Weights of a small transformer language model: width 320.
MLP neurons of a small language model. Each row is named by its layer, matrix (up: input weights) and neuron, and shows model dimensions 96-223. Each number is 50 + 15 x the weight over its row's rms, rounded and kept within 0 to 99.
After each neuron's rows, "fires on" lists the tokens most often at its 100 highest values on Wikipedia text that the model never trained on.

L3.up111:44 55 44 68 53 65 68 42 42 45 63 25 50 64 34 60 57 23 42 38 51 84 23 51 77 46 37 52 29 77 79 76 64 41 38 66 26 36 49 47 37 83 44 42 55 69 59 67 50 45 51 45 39 24 50 59 49 58 36 55 93 44 60 64 33 60 62 40 42 45 65 49 32 55 51 46 75 39 37 57 87 64 45 29 74 53 56 50 47 64 53 51 68 40 57 55 33 75 66 46 44 55 51 34 61 53 34 21 41 40 68 22 68 57 63 68 74 69 65 39 31 60 49 48 55 59 44 59
fires on: "\n", " to", " It", ":", " as"

L3.up1095:52 54 54 32 62 45 74 52 72 40 57 32 41 35 69 73 46 45 49 33 62 63 49 80 48 48 78 40 40 54 85 61 33 51 62 55 53 37 36 18 48 67 71 77 60 29 64 68 30 22 65 37 50 54 36 67 54 62 27 60 72 46 30 76 41 53 67 64 50 63 57 58 75 51 38 45 57 43 66 45 57 50 83 64 74 56 53 55 57 60 59 57 53 51 48 60 58 49 51 15 66 48 43 48 36 33 52 47 52 54 45 48 43 35 52 65 49 52 60 46 52 73 26 52 32 55 49 45
fires on: "=", "|", "\"", ")", " ="

L11.up1158:57 78 52 55 47 62 75 58 70 63 73 41 20 59 53 32 56 55 68 67 56 31 72 61 57 43 20 24 30 60 46 28 28 42 73 69 72 42 33 41 34 54 49 43 58 42 24 40 25 46 61 39 55 43 41 29 48 62 60 52 53 29 47 54 31 41 65 50 37 63 52 64 44 71 47 24 51 44 39 22 37 58 41 43 46 90 40 69 44 69 58 68 53 59 56 16 63 47 54 68 60 50 28 47 66 69 51 19 49 89 67 36 55 64 88 29 59 53 51 73 42 50 48 23 41 55 39 51
fires on: " P", " S", " G", " T", " K"

L6.up556:65 61 48 12 64 51 60 52 65 42 55 18 55 62 46 53 43 39 50 53 36 60 37 52 38 54 47 45 51 66 63 47 65 34 65 47 46 59 67 48 33 46 68 40 73 50 59 57 50 60 75 14 74 68 54 44 70 73 79 74 74 61 61 46 53 70 80 31 49 58 59 61 34 35 51 48 20 59 64 29 63 63 46 51 30 67 27 50 45 39 39 46 54 68 46 65 58 71 56 34 11 44 39 29 23 47 52 48 58 49 22 65 50 60 60 66 35 59 77 46 35 43 79 52 72 63 39 53
fires on: "=", "-", " to", " children", " /"

L2.up575:68 70 35 25 55 40 74 68 64 71 53 70 61 45 76 65 37 51 66 23 43 62 38 54 13 34 70 17 58 42 88 58 45 45 46 48 63 39 66 40 60 60 66 50 70 25 62 72 52 41 51 42 30 35 58 54 40 60 35 65 46 51 22 74 45 50 50 71 45 37 61 48 63 65 57 50 53 42 29 47 91 45 92 26 44 48 39 44 57 45 41 67 56 58 57 48 51 44 21 31 39 77 38 54 34 68 77 26 68 59 36 50 23 47 37 70 77 53 48 56 44 57 56 24 40 54 46 51
fires on: " |", "\"", ")"

L3.up531:49 51 29 73 53 43 70 59 51 66 67 45 41 54 57 47 59 63 43 73 65 57 83 35 63 46 57 37 47 44 39 50 14 44 46 62 29 38 33 57 32 55 49 53 30 31 61 41 44 45 57 43 61 43 44 43 65 57 45 48 59 34 18 66 34 49 81 57 49 61 79 47 85 53 37 14 48 33 49 34 61 75 40 38 65 70 44 64 48 39 67 63 63 68 64 24 51 54 58 53 45 56 17 50 46 64 55 70 41 64 57 46 19 51 63 48 85 50 51 60 38 80 66 41 64 72 53 21
fires on: " P", " S", ".", "S"

L9.up157:46 50 31 26 43 38 64 27 62 68 74 63 39 54 55 73 53 44 30 41 52 82 53 58 42 59 54 47 41 40 42 38 39 45 46 63 48 39 46 52 45 69 37 39 28 05 40 83 60 49 82 49 14 36 47 49 41 52 40 51 44 69 56 62 52 59 70 42 70 40 61 40 54 41 60 42 73 55 42 31 71 44 46 37 35 52 31 48 57 55 26 55 68 53 35 67 31 53 66 11 55 44 49 65 24 33 27 18 51 65 29 37 58 68 63 66 54 44 46 47 47 58 26 38 51 64 44 63
fires on: "\"", "s", ")", "us", "'"

L11.up777:34 47 53 57 52 54 45 61 39 50 36 48 48 43 50 60 48 34 43 53 39 50 68 36 43 50 66 46 37 77 21 55 54 36 60 64 62 65 29 52 39 44 42 46 52 50 61 57 36 48 10 42 34 79 62 39 46 42 22 62 62 49 72 61 52 34 49 75 50 26 31 48 67 35 41 48 44 54 37 62 44 52 36 59 49 58 52 39 81 30 20 68 52 48 37 41 33 54 63 48 72 43 42 30 34 23 59 60 31 21 40 75 29 55 36 38 60 44 50 65 47 51 27 35 42 49 66 43
fires on: "'", " lo", " 25", " 6", " Lo"

L10.up1226:41 55 49 44 63 52 82 23 53 51 51 62 68 50 57 42 53 56 26 56 26 52 46 72 50 71 68 38 46 47 47 71 48 23 76 46 50 31 49 67 41 45 54 62 46 36 88 87 40 52 52 48 29 44 69 44 46 65 12 65 61 49 42 66 51 39 39 76 55 67 69 53 28 65 49 45 41 40 65 29 55 68 65 41 34 51 36 33 62 48 46 45 66 37 45 47 49 65 32 30 66 42 41 49 37 43 30 21 67 87 44 54 58 46 50 66 62 70 44 58 51 47 29 50 75 48 52 56
fires on: " (", ".", " \""

L6.up529:39 55 36 57 49 58 42 26 75 55 42 32 35 60 27 68 53 37 25 24 38 47 63 45 87 47 61 62 49 56 60 71 57 34 33 57 50 64 68 53 21 47 30 58 26 70 62 53 68 61 57 39 41 49 30 66 38 46 50 27 56 43 66 57 50 67 47 45 61 52 73 48 35 83 64 13 45 50 52 54 64 70 57 39 37 49 43 34 76 52 29 53 51 70 28 45 49 60 49 48 53 60 71 55 68 42 48 41 57 58 78 38 81 59 58 76 44 60 61 49 58 45 64 30 51 43 72 60
fires on: " to", "s", "ing", "al", " of", "ent"

L11.up749:52 42 56 32 73 35 66 62 24 47 66 72 38 49 64 59 43 55 36 63 46 51 62 37 63 63 50 39 55 83 44 70 46 40 89 42 52 65 65 66 39 39 54 36 58 60 37 68 31 54 48 49 31 66 64 41 31 42 65 80 47 74 61 60 43 56 55 50 57 28 38 69 54 45 22 48 31 52 39 56 64 40 41 59 48 74 37 49 95 54 34 65 55 90 38 56 29 57 43 42 44 63 38 40 69 46 67 54 48 53 45 92 62 66 42 74 50 67 72 55 43 49 62 23 49 51 35 45
fires on: "ti", "'", " lo", " of"

L6.up61:30 66 33 52 40 30 65 43 40 81 52 53 71 73 42 21 72 61 25 38 71 53 57 71 59 44 41 36 28 47 45 62 67 46 57 34 45 71 38 43 39 44 50 43 54 51 65 57 52 80 56 27 48 51 60 58 39 53 44 37 49 43 47 53 32 54 80 42 26 43 94 44 44 59 53 69 09 55 47 55 69 77 48 25 76 53 25 75 64 42 47 71 51 79 58 46 68 76 62 32 57 56 59 47 45 55 72 54 54 52 44 33 63 44 49 50 50 43 74 44 34 46 54 46 50 70 68 53
fires on: " to", ".", " of", " as", "ly"

L3.up1106:56 58 33 77 29 41 63 59 37 81 31 56 53 47 65 85 52 62 52 54 58 66 49 20 30 46 51 68 24 40 45 48 43 36 35 78 59 49 46 22 57 57 65 41 49 81 55 30 31 67 55 48 28 40 56 46 57 38 43 40 71 27 61 76 45 64 63 36 32 74 46 68 69 74 56 60 63 36 53 54 59 59 80 39 17 60 30 48 43 23 60 37 66 67 47 35 54 64 34 60 57 78 50 38 32 75 52 56 74 60 45 44 46 50 39 56 52 41 33 64 17 63 41 24 61 33 59 55
fires on: "\n"

L3.up1026:38 44 36 41 34 36 51 03 69 57 59 67 38 48 34 56 52 38 50 60 39 71 52 51 37 89 16 66 51 61 37 46 42 49 46 52 37 52 45 34 46 37 64 32 74 65 49 32 49 56 61 71 25 46 78 50 46 46 57 46 42 67 81 40 31 31 76 37 56 36 78 62 26 51 28 52 08 43 61 47 22 62 61 66 42 66 50 74 43 44 35 41 57 74 45 47 44 34 75 39 31 58 21 35 53 39 18 42 28 11 37 57 69 48 41 58 55 62 46 50 61 41 48 57 54 53 56 64
fires on: "\n\n", "="

L3.up807:44 45 28 38 26 62 73 32 60 24 57 54 61 58 54 74 53 62 40 30 59 62 53 43 26 45 81 57 52 44 95 62 57 27 41 58 58 67 57 30 51 84 58 57 71 28 35 64 65 65 77 22 44 52 62 42 42 46 65 71 48 26 62 48 56 58 54 56 65 62 44 39 83 67 57 25 42 45 58 52 71 43 54 38 68 61 58 39 54 48 77 41 68 47 50 45 47 34 57 42 45 53 23 63 29 61 43 44 61 66 60 19 42 71 49 80 57 44 49 30 48 42 33 68 68 61 55 84
fires on: "\"", " Championships"

L9.up1242:29 74 60 61 33 39 32 57 28 51 38 59 30 64 62 63 51 38 53 59 57 58 46 66 40 62 73 34 44 56 55 46 37 26 42 31 43 40 38 34 51 50 37 59 46 53 65 83 63 62 59 40 58 47 50 49 48 50 52 55 24 25 32 42 25 44 74 63 27 29 56 57 48 63 43 37 34 31 35 24 63 55 54 40 30 69 12 70 63 62 48 47 64 35 41 55 56 42 45 62 58 65 72 44 66 49 67 50 53 48 67 52 63 32 64 64 56 76 69 61 12 48 48 55 40 47 71 63
fires on: ":", ",", "-", " and", ".", " micro"

L2.up167:43 76 29 58 51 33 71 62 76 54 87 57 52 45 63 55 40 13 28 45 37 71 56 33 73 72 47 23 32 34 12 56 60 30 64 50 21 45 46 36 80 74 66 69 48 60 53 55 26 42 49 61 43 72 78 62 51 59 41 76 47 23 33 36 42 37 58 50 63 53 59 56 34 68 26 38 34 84 89 42 25 57 40 72 63 70 44 56 42 72 45 64 50 69 64 29 40 60 91 50 57 49 43 46 48 15 42 64 82 48 26 33 42 60 50 49 37 46 70 81 70 48 35 59 42 51 54 34
fires on: "g", "k", "'", "h", "im", " of"

L3.up716:55 73 45 41 54 62 57 38 66 55 42 65 41 52 51 54 38 47 39 53 11 81 13 63 48 81 34 67 33 74 50 30 73 43 46 74 22 52 59 42 63 45 32 26 36 54 53 36 50 42 56 66 47 56 36 32 49 44 54 63 53 51 60 59 47 60 61 33 15 31 46 46 30 62 34 19 37 63 26 45 84 36 70 34 40 65 39 38 65 25 66 38 58 65 50 65 40 67 67 39 36 86 59 38 57 57 54 48 33 55 79 68 62 48 48 42 33 52 82 66 28 33 59 46 32 42 66 57
fires on: " fa", ":", "fa", " prof", " a", " an"

L3.up1148:59 66 56 61 38 36 58 50 49 72 27 47 64 57 56 54 47 54 49 44 49 63 41 42 31 51 71 22 31 40 54 73 25 41 34 50 39 47 36 35 35 40 45 44 52 70 66 64 43 54 27 57 35 44 54 45 48 50 74 38 49 51 42 68 56 66 48 34 39 31 48 60 44 43 77 53 45 51 16 48 70 77 63 14 31 47 59 47 59 41 76 48 43 50 73 40 32 61 58 66 59 61 64 33 50 37 55 17 36 43 65 59 64 41 29 46 69 38 47 72 09 30 20 53 45 67 49 65
fires on: " in", " as", " by", " on", "\n"

L10.up542:47 40 47 86 42 38 88 42 56 44 49 51 64 73 29 42 34 48 04 41 52 51 75 39 45 61 38 46 45 65 42 62 73 44 73 67 63 62 60 47 38 52 37 61 48 59 76 93 21 55 53 25 53 51 38 28 46 61 53 48 63 51 64 72 60 46 71 73 41 72 45 33 38 54 34 67 37 04 40 39 68 52 50 45 47 45 46 52 61 54 51 67 61 66 28 50 45 78 75 77 59 37 51 42 58 62 64 54 64 73 36 42 33 28 45 57 61 33 11 48 57 50 34 48 48 68 17 46
fires on: " St", " Sch", "St", " Dr", " V", " all"

L10.up77:53 75 49 67 72 17 56 43 63 68 81 67 53 59 45 45 52 45 51 46 42 73 66 55 50 67 47 42 43 40 27 29 39 34 60 65 34 54 36 43 35 68 51 64 47 28 44 33 44 46 61 47 56 59 11 49 37 63 50 62 59 52 68 59 37 62 71 43 43 55 50 41 57 52 37 33 54 66 20 37 47 70 28 57 51 26 40 38 44 85 39 78 58 80 28 29 36 55 42 38 80 82 39 52 26 71 65 20 43 69 37 54 31 64 83 61 53 41 51 59 60 53 53 51 51 59 52 45
fires on: " G", " B", "l", " K", "c"

L3.up628:53 71 46 51 39 44 67 47 73 30 73 54 54 66 53 61 55 29 37 78 77 38 61 42 44 52 73 48 34 36 53 67 54 47 55 47 43 42 22 29 50 47 57 71 54 58 62 30 31 42 55 63 51 60 61 63 68 51 46 45 64 34 20 49 45 68 53 66 38 47 65 60 62 53 25 54 24 47 72 66 35 74 49 77 99 40 27 76 40 40 47 47 73 63 40 57 58 31 65 57 48 50 32 47 58 44 70 85 70 61 31 62 54 54 39 53 60 70 55 50 54 74 26 40 36 64 36 61
fires on: " of", ";", " +"

L2.up550:08 51 36 44 54 52 62 58 22 55 46 39 44 51 46 55 60 45 55 43 40 58 54 57 54 59 60 32 33 83 76 56 60 32 26 49 52 51 59 54 37 67 53 37 68 70 86 65 49 30 60 42 51 47 54 73 43 76 36 55 67 48 30 52 45 56 50 36 33 41 48 60 44 54 65 68 60 28 39 51 82 65 84 54 35 46 34 33 46 79 43 73 62 45 59 58 46 70 34 59 49 52 42 25 61 68 60 44 35 61 44 34 64 40 64 78 61 76 63 53 46 35 49 61 56 55 47 66
fires on: "\n", " that", ".", "\n\n", " to", "\""

L10.up912:72 54 49 38 45 81 61 38 54 47 40 63 34 59 62 33 34 28 49 79 23 89 60 35 40 30 34 46 49 71 59 37 66 50 42 39 49 53 64 54 39 42 43 60 57 63 29 44 34 37 68 43 36 71 46 39 45 75 56 69 52 63 55 69 56 42 37 46 23 67 19 31 51 66 28 47 53 19 46 55 58 58 43 28 11 78 46 54 57 30 83 35 68 43 43 66 60 66 52 57 62 47 46 45 55 41 99 43 46 61 42 69 68 40 39 67 29 60 54 29 55 42 53 39 39 55 33 80
fires on: " an", " and", " aut"

L6.up699:51 63 45 46 59 25 61 36 38 38 58 51 55 43 42 51 54 51 25 26 43 52 54 30 44 51 38 29 34 54 27 67 60 60 27 45 44 83 47 53 45 35 57 25 13 31 58 57 51 54 42 56 39 41 52 54 43 59 35 53 34 52 81 58 59 46 43 69 63 61 46 68 50 56 27 55 30 45 49 58 72 53 76 21 25 77 37 45 57 62 43 68 58 47 54 44 50 65 52 22 67 48 21 64 34 27 46 32 31 56 34 55 41 51 62 59 35 38 54 76 23 52 53 47 55 56 45 59
fires on: ",", ")", "{", " (", " Fort"

L3.up1209:58 44 50 65 45 42 34 40 50 57 57 29 33 72 54 50 54 49 48 73 23 69 45 67 70 48 52 46 59 48 48 45 79 34 38 57 49 75 17 60 77 66 58 36 44 54 45 63 37 52 68 58 49 36 43 42 51 62 36 32 40 46 43 88 57 43 57 45 40 20 67 43 44 28 76 47 38 34 25 50 17 74 44 55 66 88 38 63 59 50 59 31 66 44 46 42 72 40 49 45 58 72 63 80 54 38 58 53 72 45 87 43 39 12 39 56 43 62 63 44 35 79 59 26 26 30 43 56
fires on: " |", "ept", "|", "use", ":", "37"

L2.up576:46 59 63 37 59 60 58 03 31 38 54 67 39 29 31 53 39 43 44 57 14 61 47 50 46 52 47 50 32 51 70 75 56 53 49 36 28 42 52 64 78 49 57 31 29 30 67 58 43 49 54 36 29 65 56 81 46 67 61 75 47 62 56 63 47 51 51 65 16 33 28 26 43 54 41 38 46 51 34 62 50 54 63 41 28 71 42 18 47 50 73 75 64 40 72 48 41 57 53 49 45 54 47 30 48 63 52 35 18 64 48 63 50 66 33 58 40 62 54 50 39 61 43 13 73 60 36 41
fires on: " and", ",", " which"

L2.up147:40 56 15 42 59 38 53 34 53 77 40 61 65 43 65 63 49 74 43 58 57 61 29 38 49 37 41 49 25 56 50 68 67 49 46 23 49 63 47 30 28 30 66 52 37 74 57 27 53 45 24 35 32 33 58 57 58 64 64 52 55 17 33 65 43 69 64 26 43 44 79 66 72 44 45 60 32 65 57 46 56 82 71 16 30 03 20 50 58 55 67 44 45 61 52 46 63 44 33 42 64 46 54 40 41 57 69 31 54 53 42 59 51 34 26 71 47 59 21 53 35 64 55 58 55 56 69 71
fires on: "\n", " In", " in"

L6.up440:36 64 48 50 61 42 30 41 47 46 42 46 98 39 57 11 75 42 33 60 42 60 61 45 59 57 27 43 34 51 63 73 48 40 51 53 47 60 31 42 45 28 38 38 57 80 71 24 34 56 67 73 48 68 46 51 38 32 67 70 36 55 71 44 51 24 34 42 23 27 59 47 60 70 47 52 29 70 37 32 60 40 42 32 42 44 32 43 64 49 41 80 50 80 52 62 35 62 55 31 29 53 49 62 41 43 47 38 60 56 39 62 44 79 72 50 45 48 64 40 43 61 49 59 56 55 47 76
fires on: ",", " it", " them", "ly", " to", "]"

L9.up81:49 59 62 70 49 56 75 42 59 28 71 57 70 55 54 42 58 42 32 65 15 71 50 59 57 65 52 50 27 41 65 69 54 45 53 26 48 43 43 32 48 61 78 55 60 47 86 65 33 42 63 05 43 59 61 48 53 52 49 76 57 44 51 55 40 58 36 83 42 63 71 44 42 65 58 58 35 39 56 52 52 77 53 43 54 33 46 29 68 46 61 70 66 59 69 30 36 54 51 25 43 60 42 65 67 52 76 35 64 62 90 27 42 59 67 62 58 39 64 63 44 52 60 43 65 46 30 51
fires on: " and", ".", " or", ",", "-", "|"

L6.up334:43 72 38 75 35 63 59 75 60 15 51 37 35 44 44 41 52 51 37 43 72 43 17 44 32 41 38 37 40 40 65 58 46 58 68 49 53 50 56 37 46 51 35 37 56 47 65 79 35 52 60 47 52 58 51 48 50 57 49 61 43 31 33 66 61 71 74 72 42 39 71 44 51 43 47 22 16 66 19 38 65 54 63 33 39 57 30 51 61 70 60 44 57 78 58 48 58 44 39 37 74 65 60 44 31 55 51 53 46 53 64 54 63 36 56 38 70 37 39 62 32 64 55 40 49 49 61 63
fires on: "–", ",", " and", " to", "es", "-"

L6.up782:39 55 39 52 63 41 53 91 21 42 59 58 32 74 61 49 35 70 59 65 50 62 29 56 59 68 31 65 60 31 40 19 52 23 53 38 54 48 51 40 56 36 46 64 24 57 32 74 62 44 46 39 52 70 59 63 64 69 42 43 38 33 50 40 39 49 38 59 55 41 29 35 47 44 42 54 18 42 17 38 66 47 38 47 37 63 31 58 56 49 35 46 59 58 46 48 43 55 51 37 43 55 59 70 79 30 59 40 65 62 71 64 71 04 65 39 58 68 81 53 37 43 54 26 57 51 56 53
fires on: "-", ".", "–"

L2.up668:11 37 49 63 63 46 51 14 33 78 64 48 27 52 56 72 41 77 31 60 42 37 88 59 74 51 46 56 45 59 54 75 57 50 36 28 64 56 31 58 39 54 58 41 28 67 46 52 41 62 53 29 49 42 51 35 38 60 74 26 52 74 49 59 35 57 58 59 44 54 48 46 39 38 65 45 62 66 55 59 58 61 47 56 74 39 50 47 52 49 67 52 65 59 63 58 45 13 39 76 46 53 51 57 38 50 48 53 49 59 32 81 76 51 42 56 56 50 43 43 48 61 30 54 35 92 61 63
fires on: "f", "Se", "se", " of", " FA", " by"

L6.up1058:63 60 77 32 62 43 57 47 48 40 48 29 61 51 55 65 72 56 57 73 69 63 45 37 62 35 57 73 31 53 33 61 42 51 47 18 52 57 76 53 39 48 42 43 52 54 50 60 36 54 44 65 45 59 60 35 61 66 44 51 75 54 56 44 42 79 59 33 44 52 60 52 34 59 33 56 33 61 56 50 57 54 69 54 36 61 36 57 86 44 50 41 64 47 34 53 30 61 53 70 45 52 21 26 54 42 59 66 55 70 55 93 68 46 20 54 60 65 43 52 57 52 71 29 57 36 47 73
fires on: " du", " of", " Ti", " Tri", " Team", "ti"

L2.up625:40 33 28 61 56 64 57 25 55 76 48 65 54 39 65 65 85 69 47 49 46 55 50 56 48 12 55 44 45 70 66 40 93 30 37 40 58 45 35 25 27 55 62 43 42 75 52 53 64 33 57 12 41 32 71 62 37 53 75 66 53 26 15 47 72 42 77 47 47 52 59 52 47 49 61 73 61 56 52 45 81 40 34 29 50 35 62 70 43 83 55 58 59 51 44 61 69 39 37 35 37 44 27 80 43 29 53 48 42 48 15 39 33 55 57 68 64 59 64 57 40 52 47 59 26 80 48 61
fires on: ",", " 0", "1", "\n", "2", "\n "

L3.up811:35 60 59 62 69 31 41 51 55 45 67 55 59 46 61 51 53 63 21 61 31 35 72 50 60 25 15 52 49 49 37 73 35 46 41 47 55 59 29 52 25 51 49 48 42 56 50 45 54 47 76 37 63 34 65 63 51 48 52 42 75 54 37 40 35 56 46 68 45 39 43 62 51 68 37 42 77 45 74 45 58 59 30 57 41 51 33 58 48 58 60 68 52 39 52 30 63 66 39 39 61 24 44 52 44 71 68 39 16 46 36 72 43 60 39 58 68 39 56 42 58 55 57 31 46 62 51 70
fires on: " in", " of", "g", " railway", " by", " designed"

L6.up224:53 28 59 57 51 55 51 48 52 73 34 67 45 58 43 61 72 40 51 46 60 26 36 66 48 44 33 52 51 55 54 47 43 42 24 64 72 62 52 51 71 59 42 49 60 48 47 65 55 19 61 49 51 49 48 56 12 63 80 51 49 28 70 66 31 13 28 43 23 36 26 69 44 54 66 41 73 46 39 40 50 47 69 55 77 66 31 66 56 44 58 49 61 60 46 54 40 34 58 52 43 60 80 48 35 46 30 46 56 78 94 54 67 29 68 43 57 40 49 40 58 66 60 42 28 51 36 41
fires on: " when", " bo", " kn", " When", ":", " |"

L3.up463:40 52 30 63 64 31 60 59 57 52 40 77 61 52 40 69 81 49 39 54 40 45 54 42 41 54 59 57 42 55 59 56 69 43 47 53 70 33 35 53 35 54 71 23 21 45 63 57 62 32 52 50 49 67 72 45 24 43 74 32 58 50 44 69 48 57 92 42 18 49 65 80 54 14 57 25 08 41 55 43 45 69 50 40 57 60 50 55 63 57 42 32 58 49 67 65 48 51 47 51 42 63 28 67 64 39 76 37 52 48 09 68 55 34 21 29 78 88 70 52 38 40 40 48 50 63 40 58
fires on: ",", " |", " −", " /", " as", " ("

L2.up180:64 59 40 79 36 43 28 06 43 64 58 55 51 65 46 46 51 13 45 40 39 43 61 29 82 32 95 56 36 73 39 50 50 22 70 40 40 59 42 58 27 62 36 57 46 53 44 57 57 38 52 45 33 63 42 67 61 61 50 45 99 68 52 45 55 63 41 60 34 65 63 62 49 45 60 20 37 41 49 44 59 59 62 54 35 35 42 47 60 61 64 33 50 77 78 41 72 67 52 53 59 56 59 43 67 33 36 47 46 62 55 38 69 51 51 58 35 56 58 48 38 40 82 58 79 48 41 50
fires on: " /", " from", " of", "al", "ing"

L3.up1034:42 35 25 49 65 36 41 51 65 67 65 48 54 58 39 48 48 28 54 30 23 70 36 33 55 76 27 45 39 25 74 48 58 41 67 73 42 48 51 46 37 59 64 44 20 70 64 55 40 64 66 45 36 44 50 46 57 66 48 64 71 62 54 25 54 56 73 43 66 41 68 43 43 63 72 53 31 31 55 14 46 55 30 49 37 38 45 41 45 73 55 65 45 87 06 58 49 12 67 30 24 51 34 40 47 53 41 34 76 24 28 63 51 68 60 26 43 41 34 56 54 33 57 45 54 66 28 61
fires on: "-", "\n ", "=", "\n\n", ":"

L6.up1084:66 63 19 46 52 23 54 55 56 26 43 18 69 53 42 52 64 40 52 44 34 60 57 15 66 46 39 35 46 36 39 40 89 51 48 50 62 48 82 43 75 47 52 52 39 63 64 76 51 38 46 26 52 50 63 69 60 38 51 63 39 39 42 60 52 39 54 54 23 33 62 61 64 15 39 54 11 27 24 31 89 46 56 46 45 62 48 50 66 60 67 50 64 59 47 58 92 63 42 42 47 56 52 80 35 25 69 32 37 52 29 55 43 29 42 58 53 50 49 72 50 67 49 52 55 60 61 61
fires on: "-", " in", ",", " to", " (", " At"

L3.up621:46 52 20 31 37 30 63 51 47 49 60 57 46 57 44 36 55 39 53 67 54 45 46 27 46 50 69 73 39 31 31 60 41 58 19 49 41 48 24 53 41 56 45 54 38 53 53 37 67 31 40 64 42 85 41 71 58 21 48 55 54 36 40 34 59 49 38 43 47 39 54 66 54 55 36 66 24 19 57 53 57 52 40 39 42 58 51 64 51 41 54 55 61 43 54 52 52 59 51 55 49 66 15 47 54 36 72 71 50 56 61 49 63 38 48 35 71 83 50 55 38 56 43 36 68 63 31 52
fires on: ":", "-", " +", " Ex", " Ab", " |"

L2.up238:39 55 27 39 41 28 64 18 44 57 46 62 41 60 37 54 66 53 37 41 38 55 52 51 46 40 77 49 42 55 63 56 62 57 28 57 25 47 55 22 48 71 35 58 82 29 39 61 59 45 69 37 41 52 57 32 46 46 14 51 70 56 50 56 15 82 80 34 07 55 64 44 26 71 45 41 56 51 52 54 75 63 46 38 59 52 25 51 37 20 28 76 76 41 53 40 71 50 74 30 58 62 46 50 57 24 22 57 55 67 47 43 56 57 46 81 69 64 64 52 35 38 38 25 52 41 61 65
fires on: "=", ":", " to", " from"

L2.up19:68 66 25 56 39 48 61 50 68 75 44 74 64 38 67 62 47 43 49 72 26 53 30 55 43 24 55 48 43 58 32 54 54 54 30 74 35 18 43 39 28 49 65 20 55 57 53 36 40 54 41 27 36 50 72 61 44 39 64 65 47 53 80 56 30 66 82 56 57 45 75 72 87 56 34 59 60 47 53 51 61 68 68 59 21 82 46 54 59 19 56 36 70 58 30 58 55 64 47 32 50 62 39 40 50 58 59 41 86 49 43 36 61 38 46 83 41 53 30 67 53 66 85 44 40 57 69 55
fires on: "\n", " ", " non", " ex"

L3.up446:55 51 58 70 59 62 48 44 47 37 73 46 76 37 51 37 35 40 29 54 37 47 41 53 63 58 21 54 38 25 81 48 84 44 35 48 79 52 31 58 00 48 55 28 51 61 75 52 33 47 52 67 12 39 78 43 30 56 38 60 28 58 58 60 57 14 50 41 22 31 64 63 46 22 67 50 41 70 52 33 56 46 62 21 56 66 46 43 41 69 49 55 52 57 46 50 29 30 30 23 49 44 41 61 55 67 46 35 54 35 17 43 59 42 46 43 56 77 51 55 19 70 48 51 24 68 43 42
fires on: " he", "He", " it", ",", " was", "\n"

L6.up770:37 50 67 55 46 38 79 39 52 25 67 23 44 44 16 26 57 52 40 46 63 53 51 57 60 56 54 30 27 38 50 57 46 40 71 28 29 60 37 36 33 40 45 35 49 49 53 59 44 77 60 47 50 45 51 88 80 47 51 37 64 28 41 63 04 55 47 49 51 50 61 55 42 47 23 41 23 42 42 53 73 56 58 36 65 43 51 83 60 27 53 67 74 49 74 75 40 37 93 39 37 20 35 21 83 57 43 47 68 65 42 48 73 33 74 52 81 53 37 41 44 52 36 70 45 65 51 60
fires on: " |", ";", ".", "%", "|", " not"

L2.up217:40 37 42 50 17 44 24 15 58 78 71 36 34 90 35 33 38 57 42 60 46 46 51 31 78 59 50 83 37 65 50 48 28 05 59 60 76 51 38 44 48 56 38 54 54 35 65 26 49 50 75 59 34 55 39 43 46 65 65 36 72 59 38 31 42 34 48 69 36 50 45 40 43 64 43 21 61 22 61 28 59 71 52 70 27 38 37 27 44 77 32 48 54 64 53 44 57 45 46 55 54 62 36 48 50 40 50 68 58 73 41 40 57 57 49 53 64 81 39 45 36 67 49 35 61 50 46 68
fires on: " of", "ici", "oti", "ing"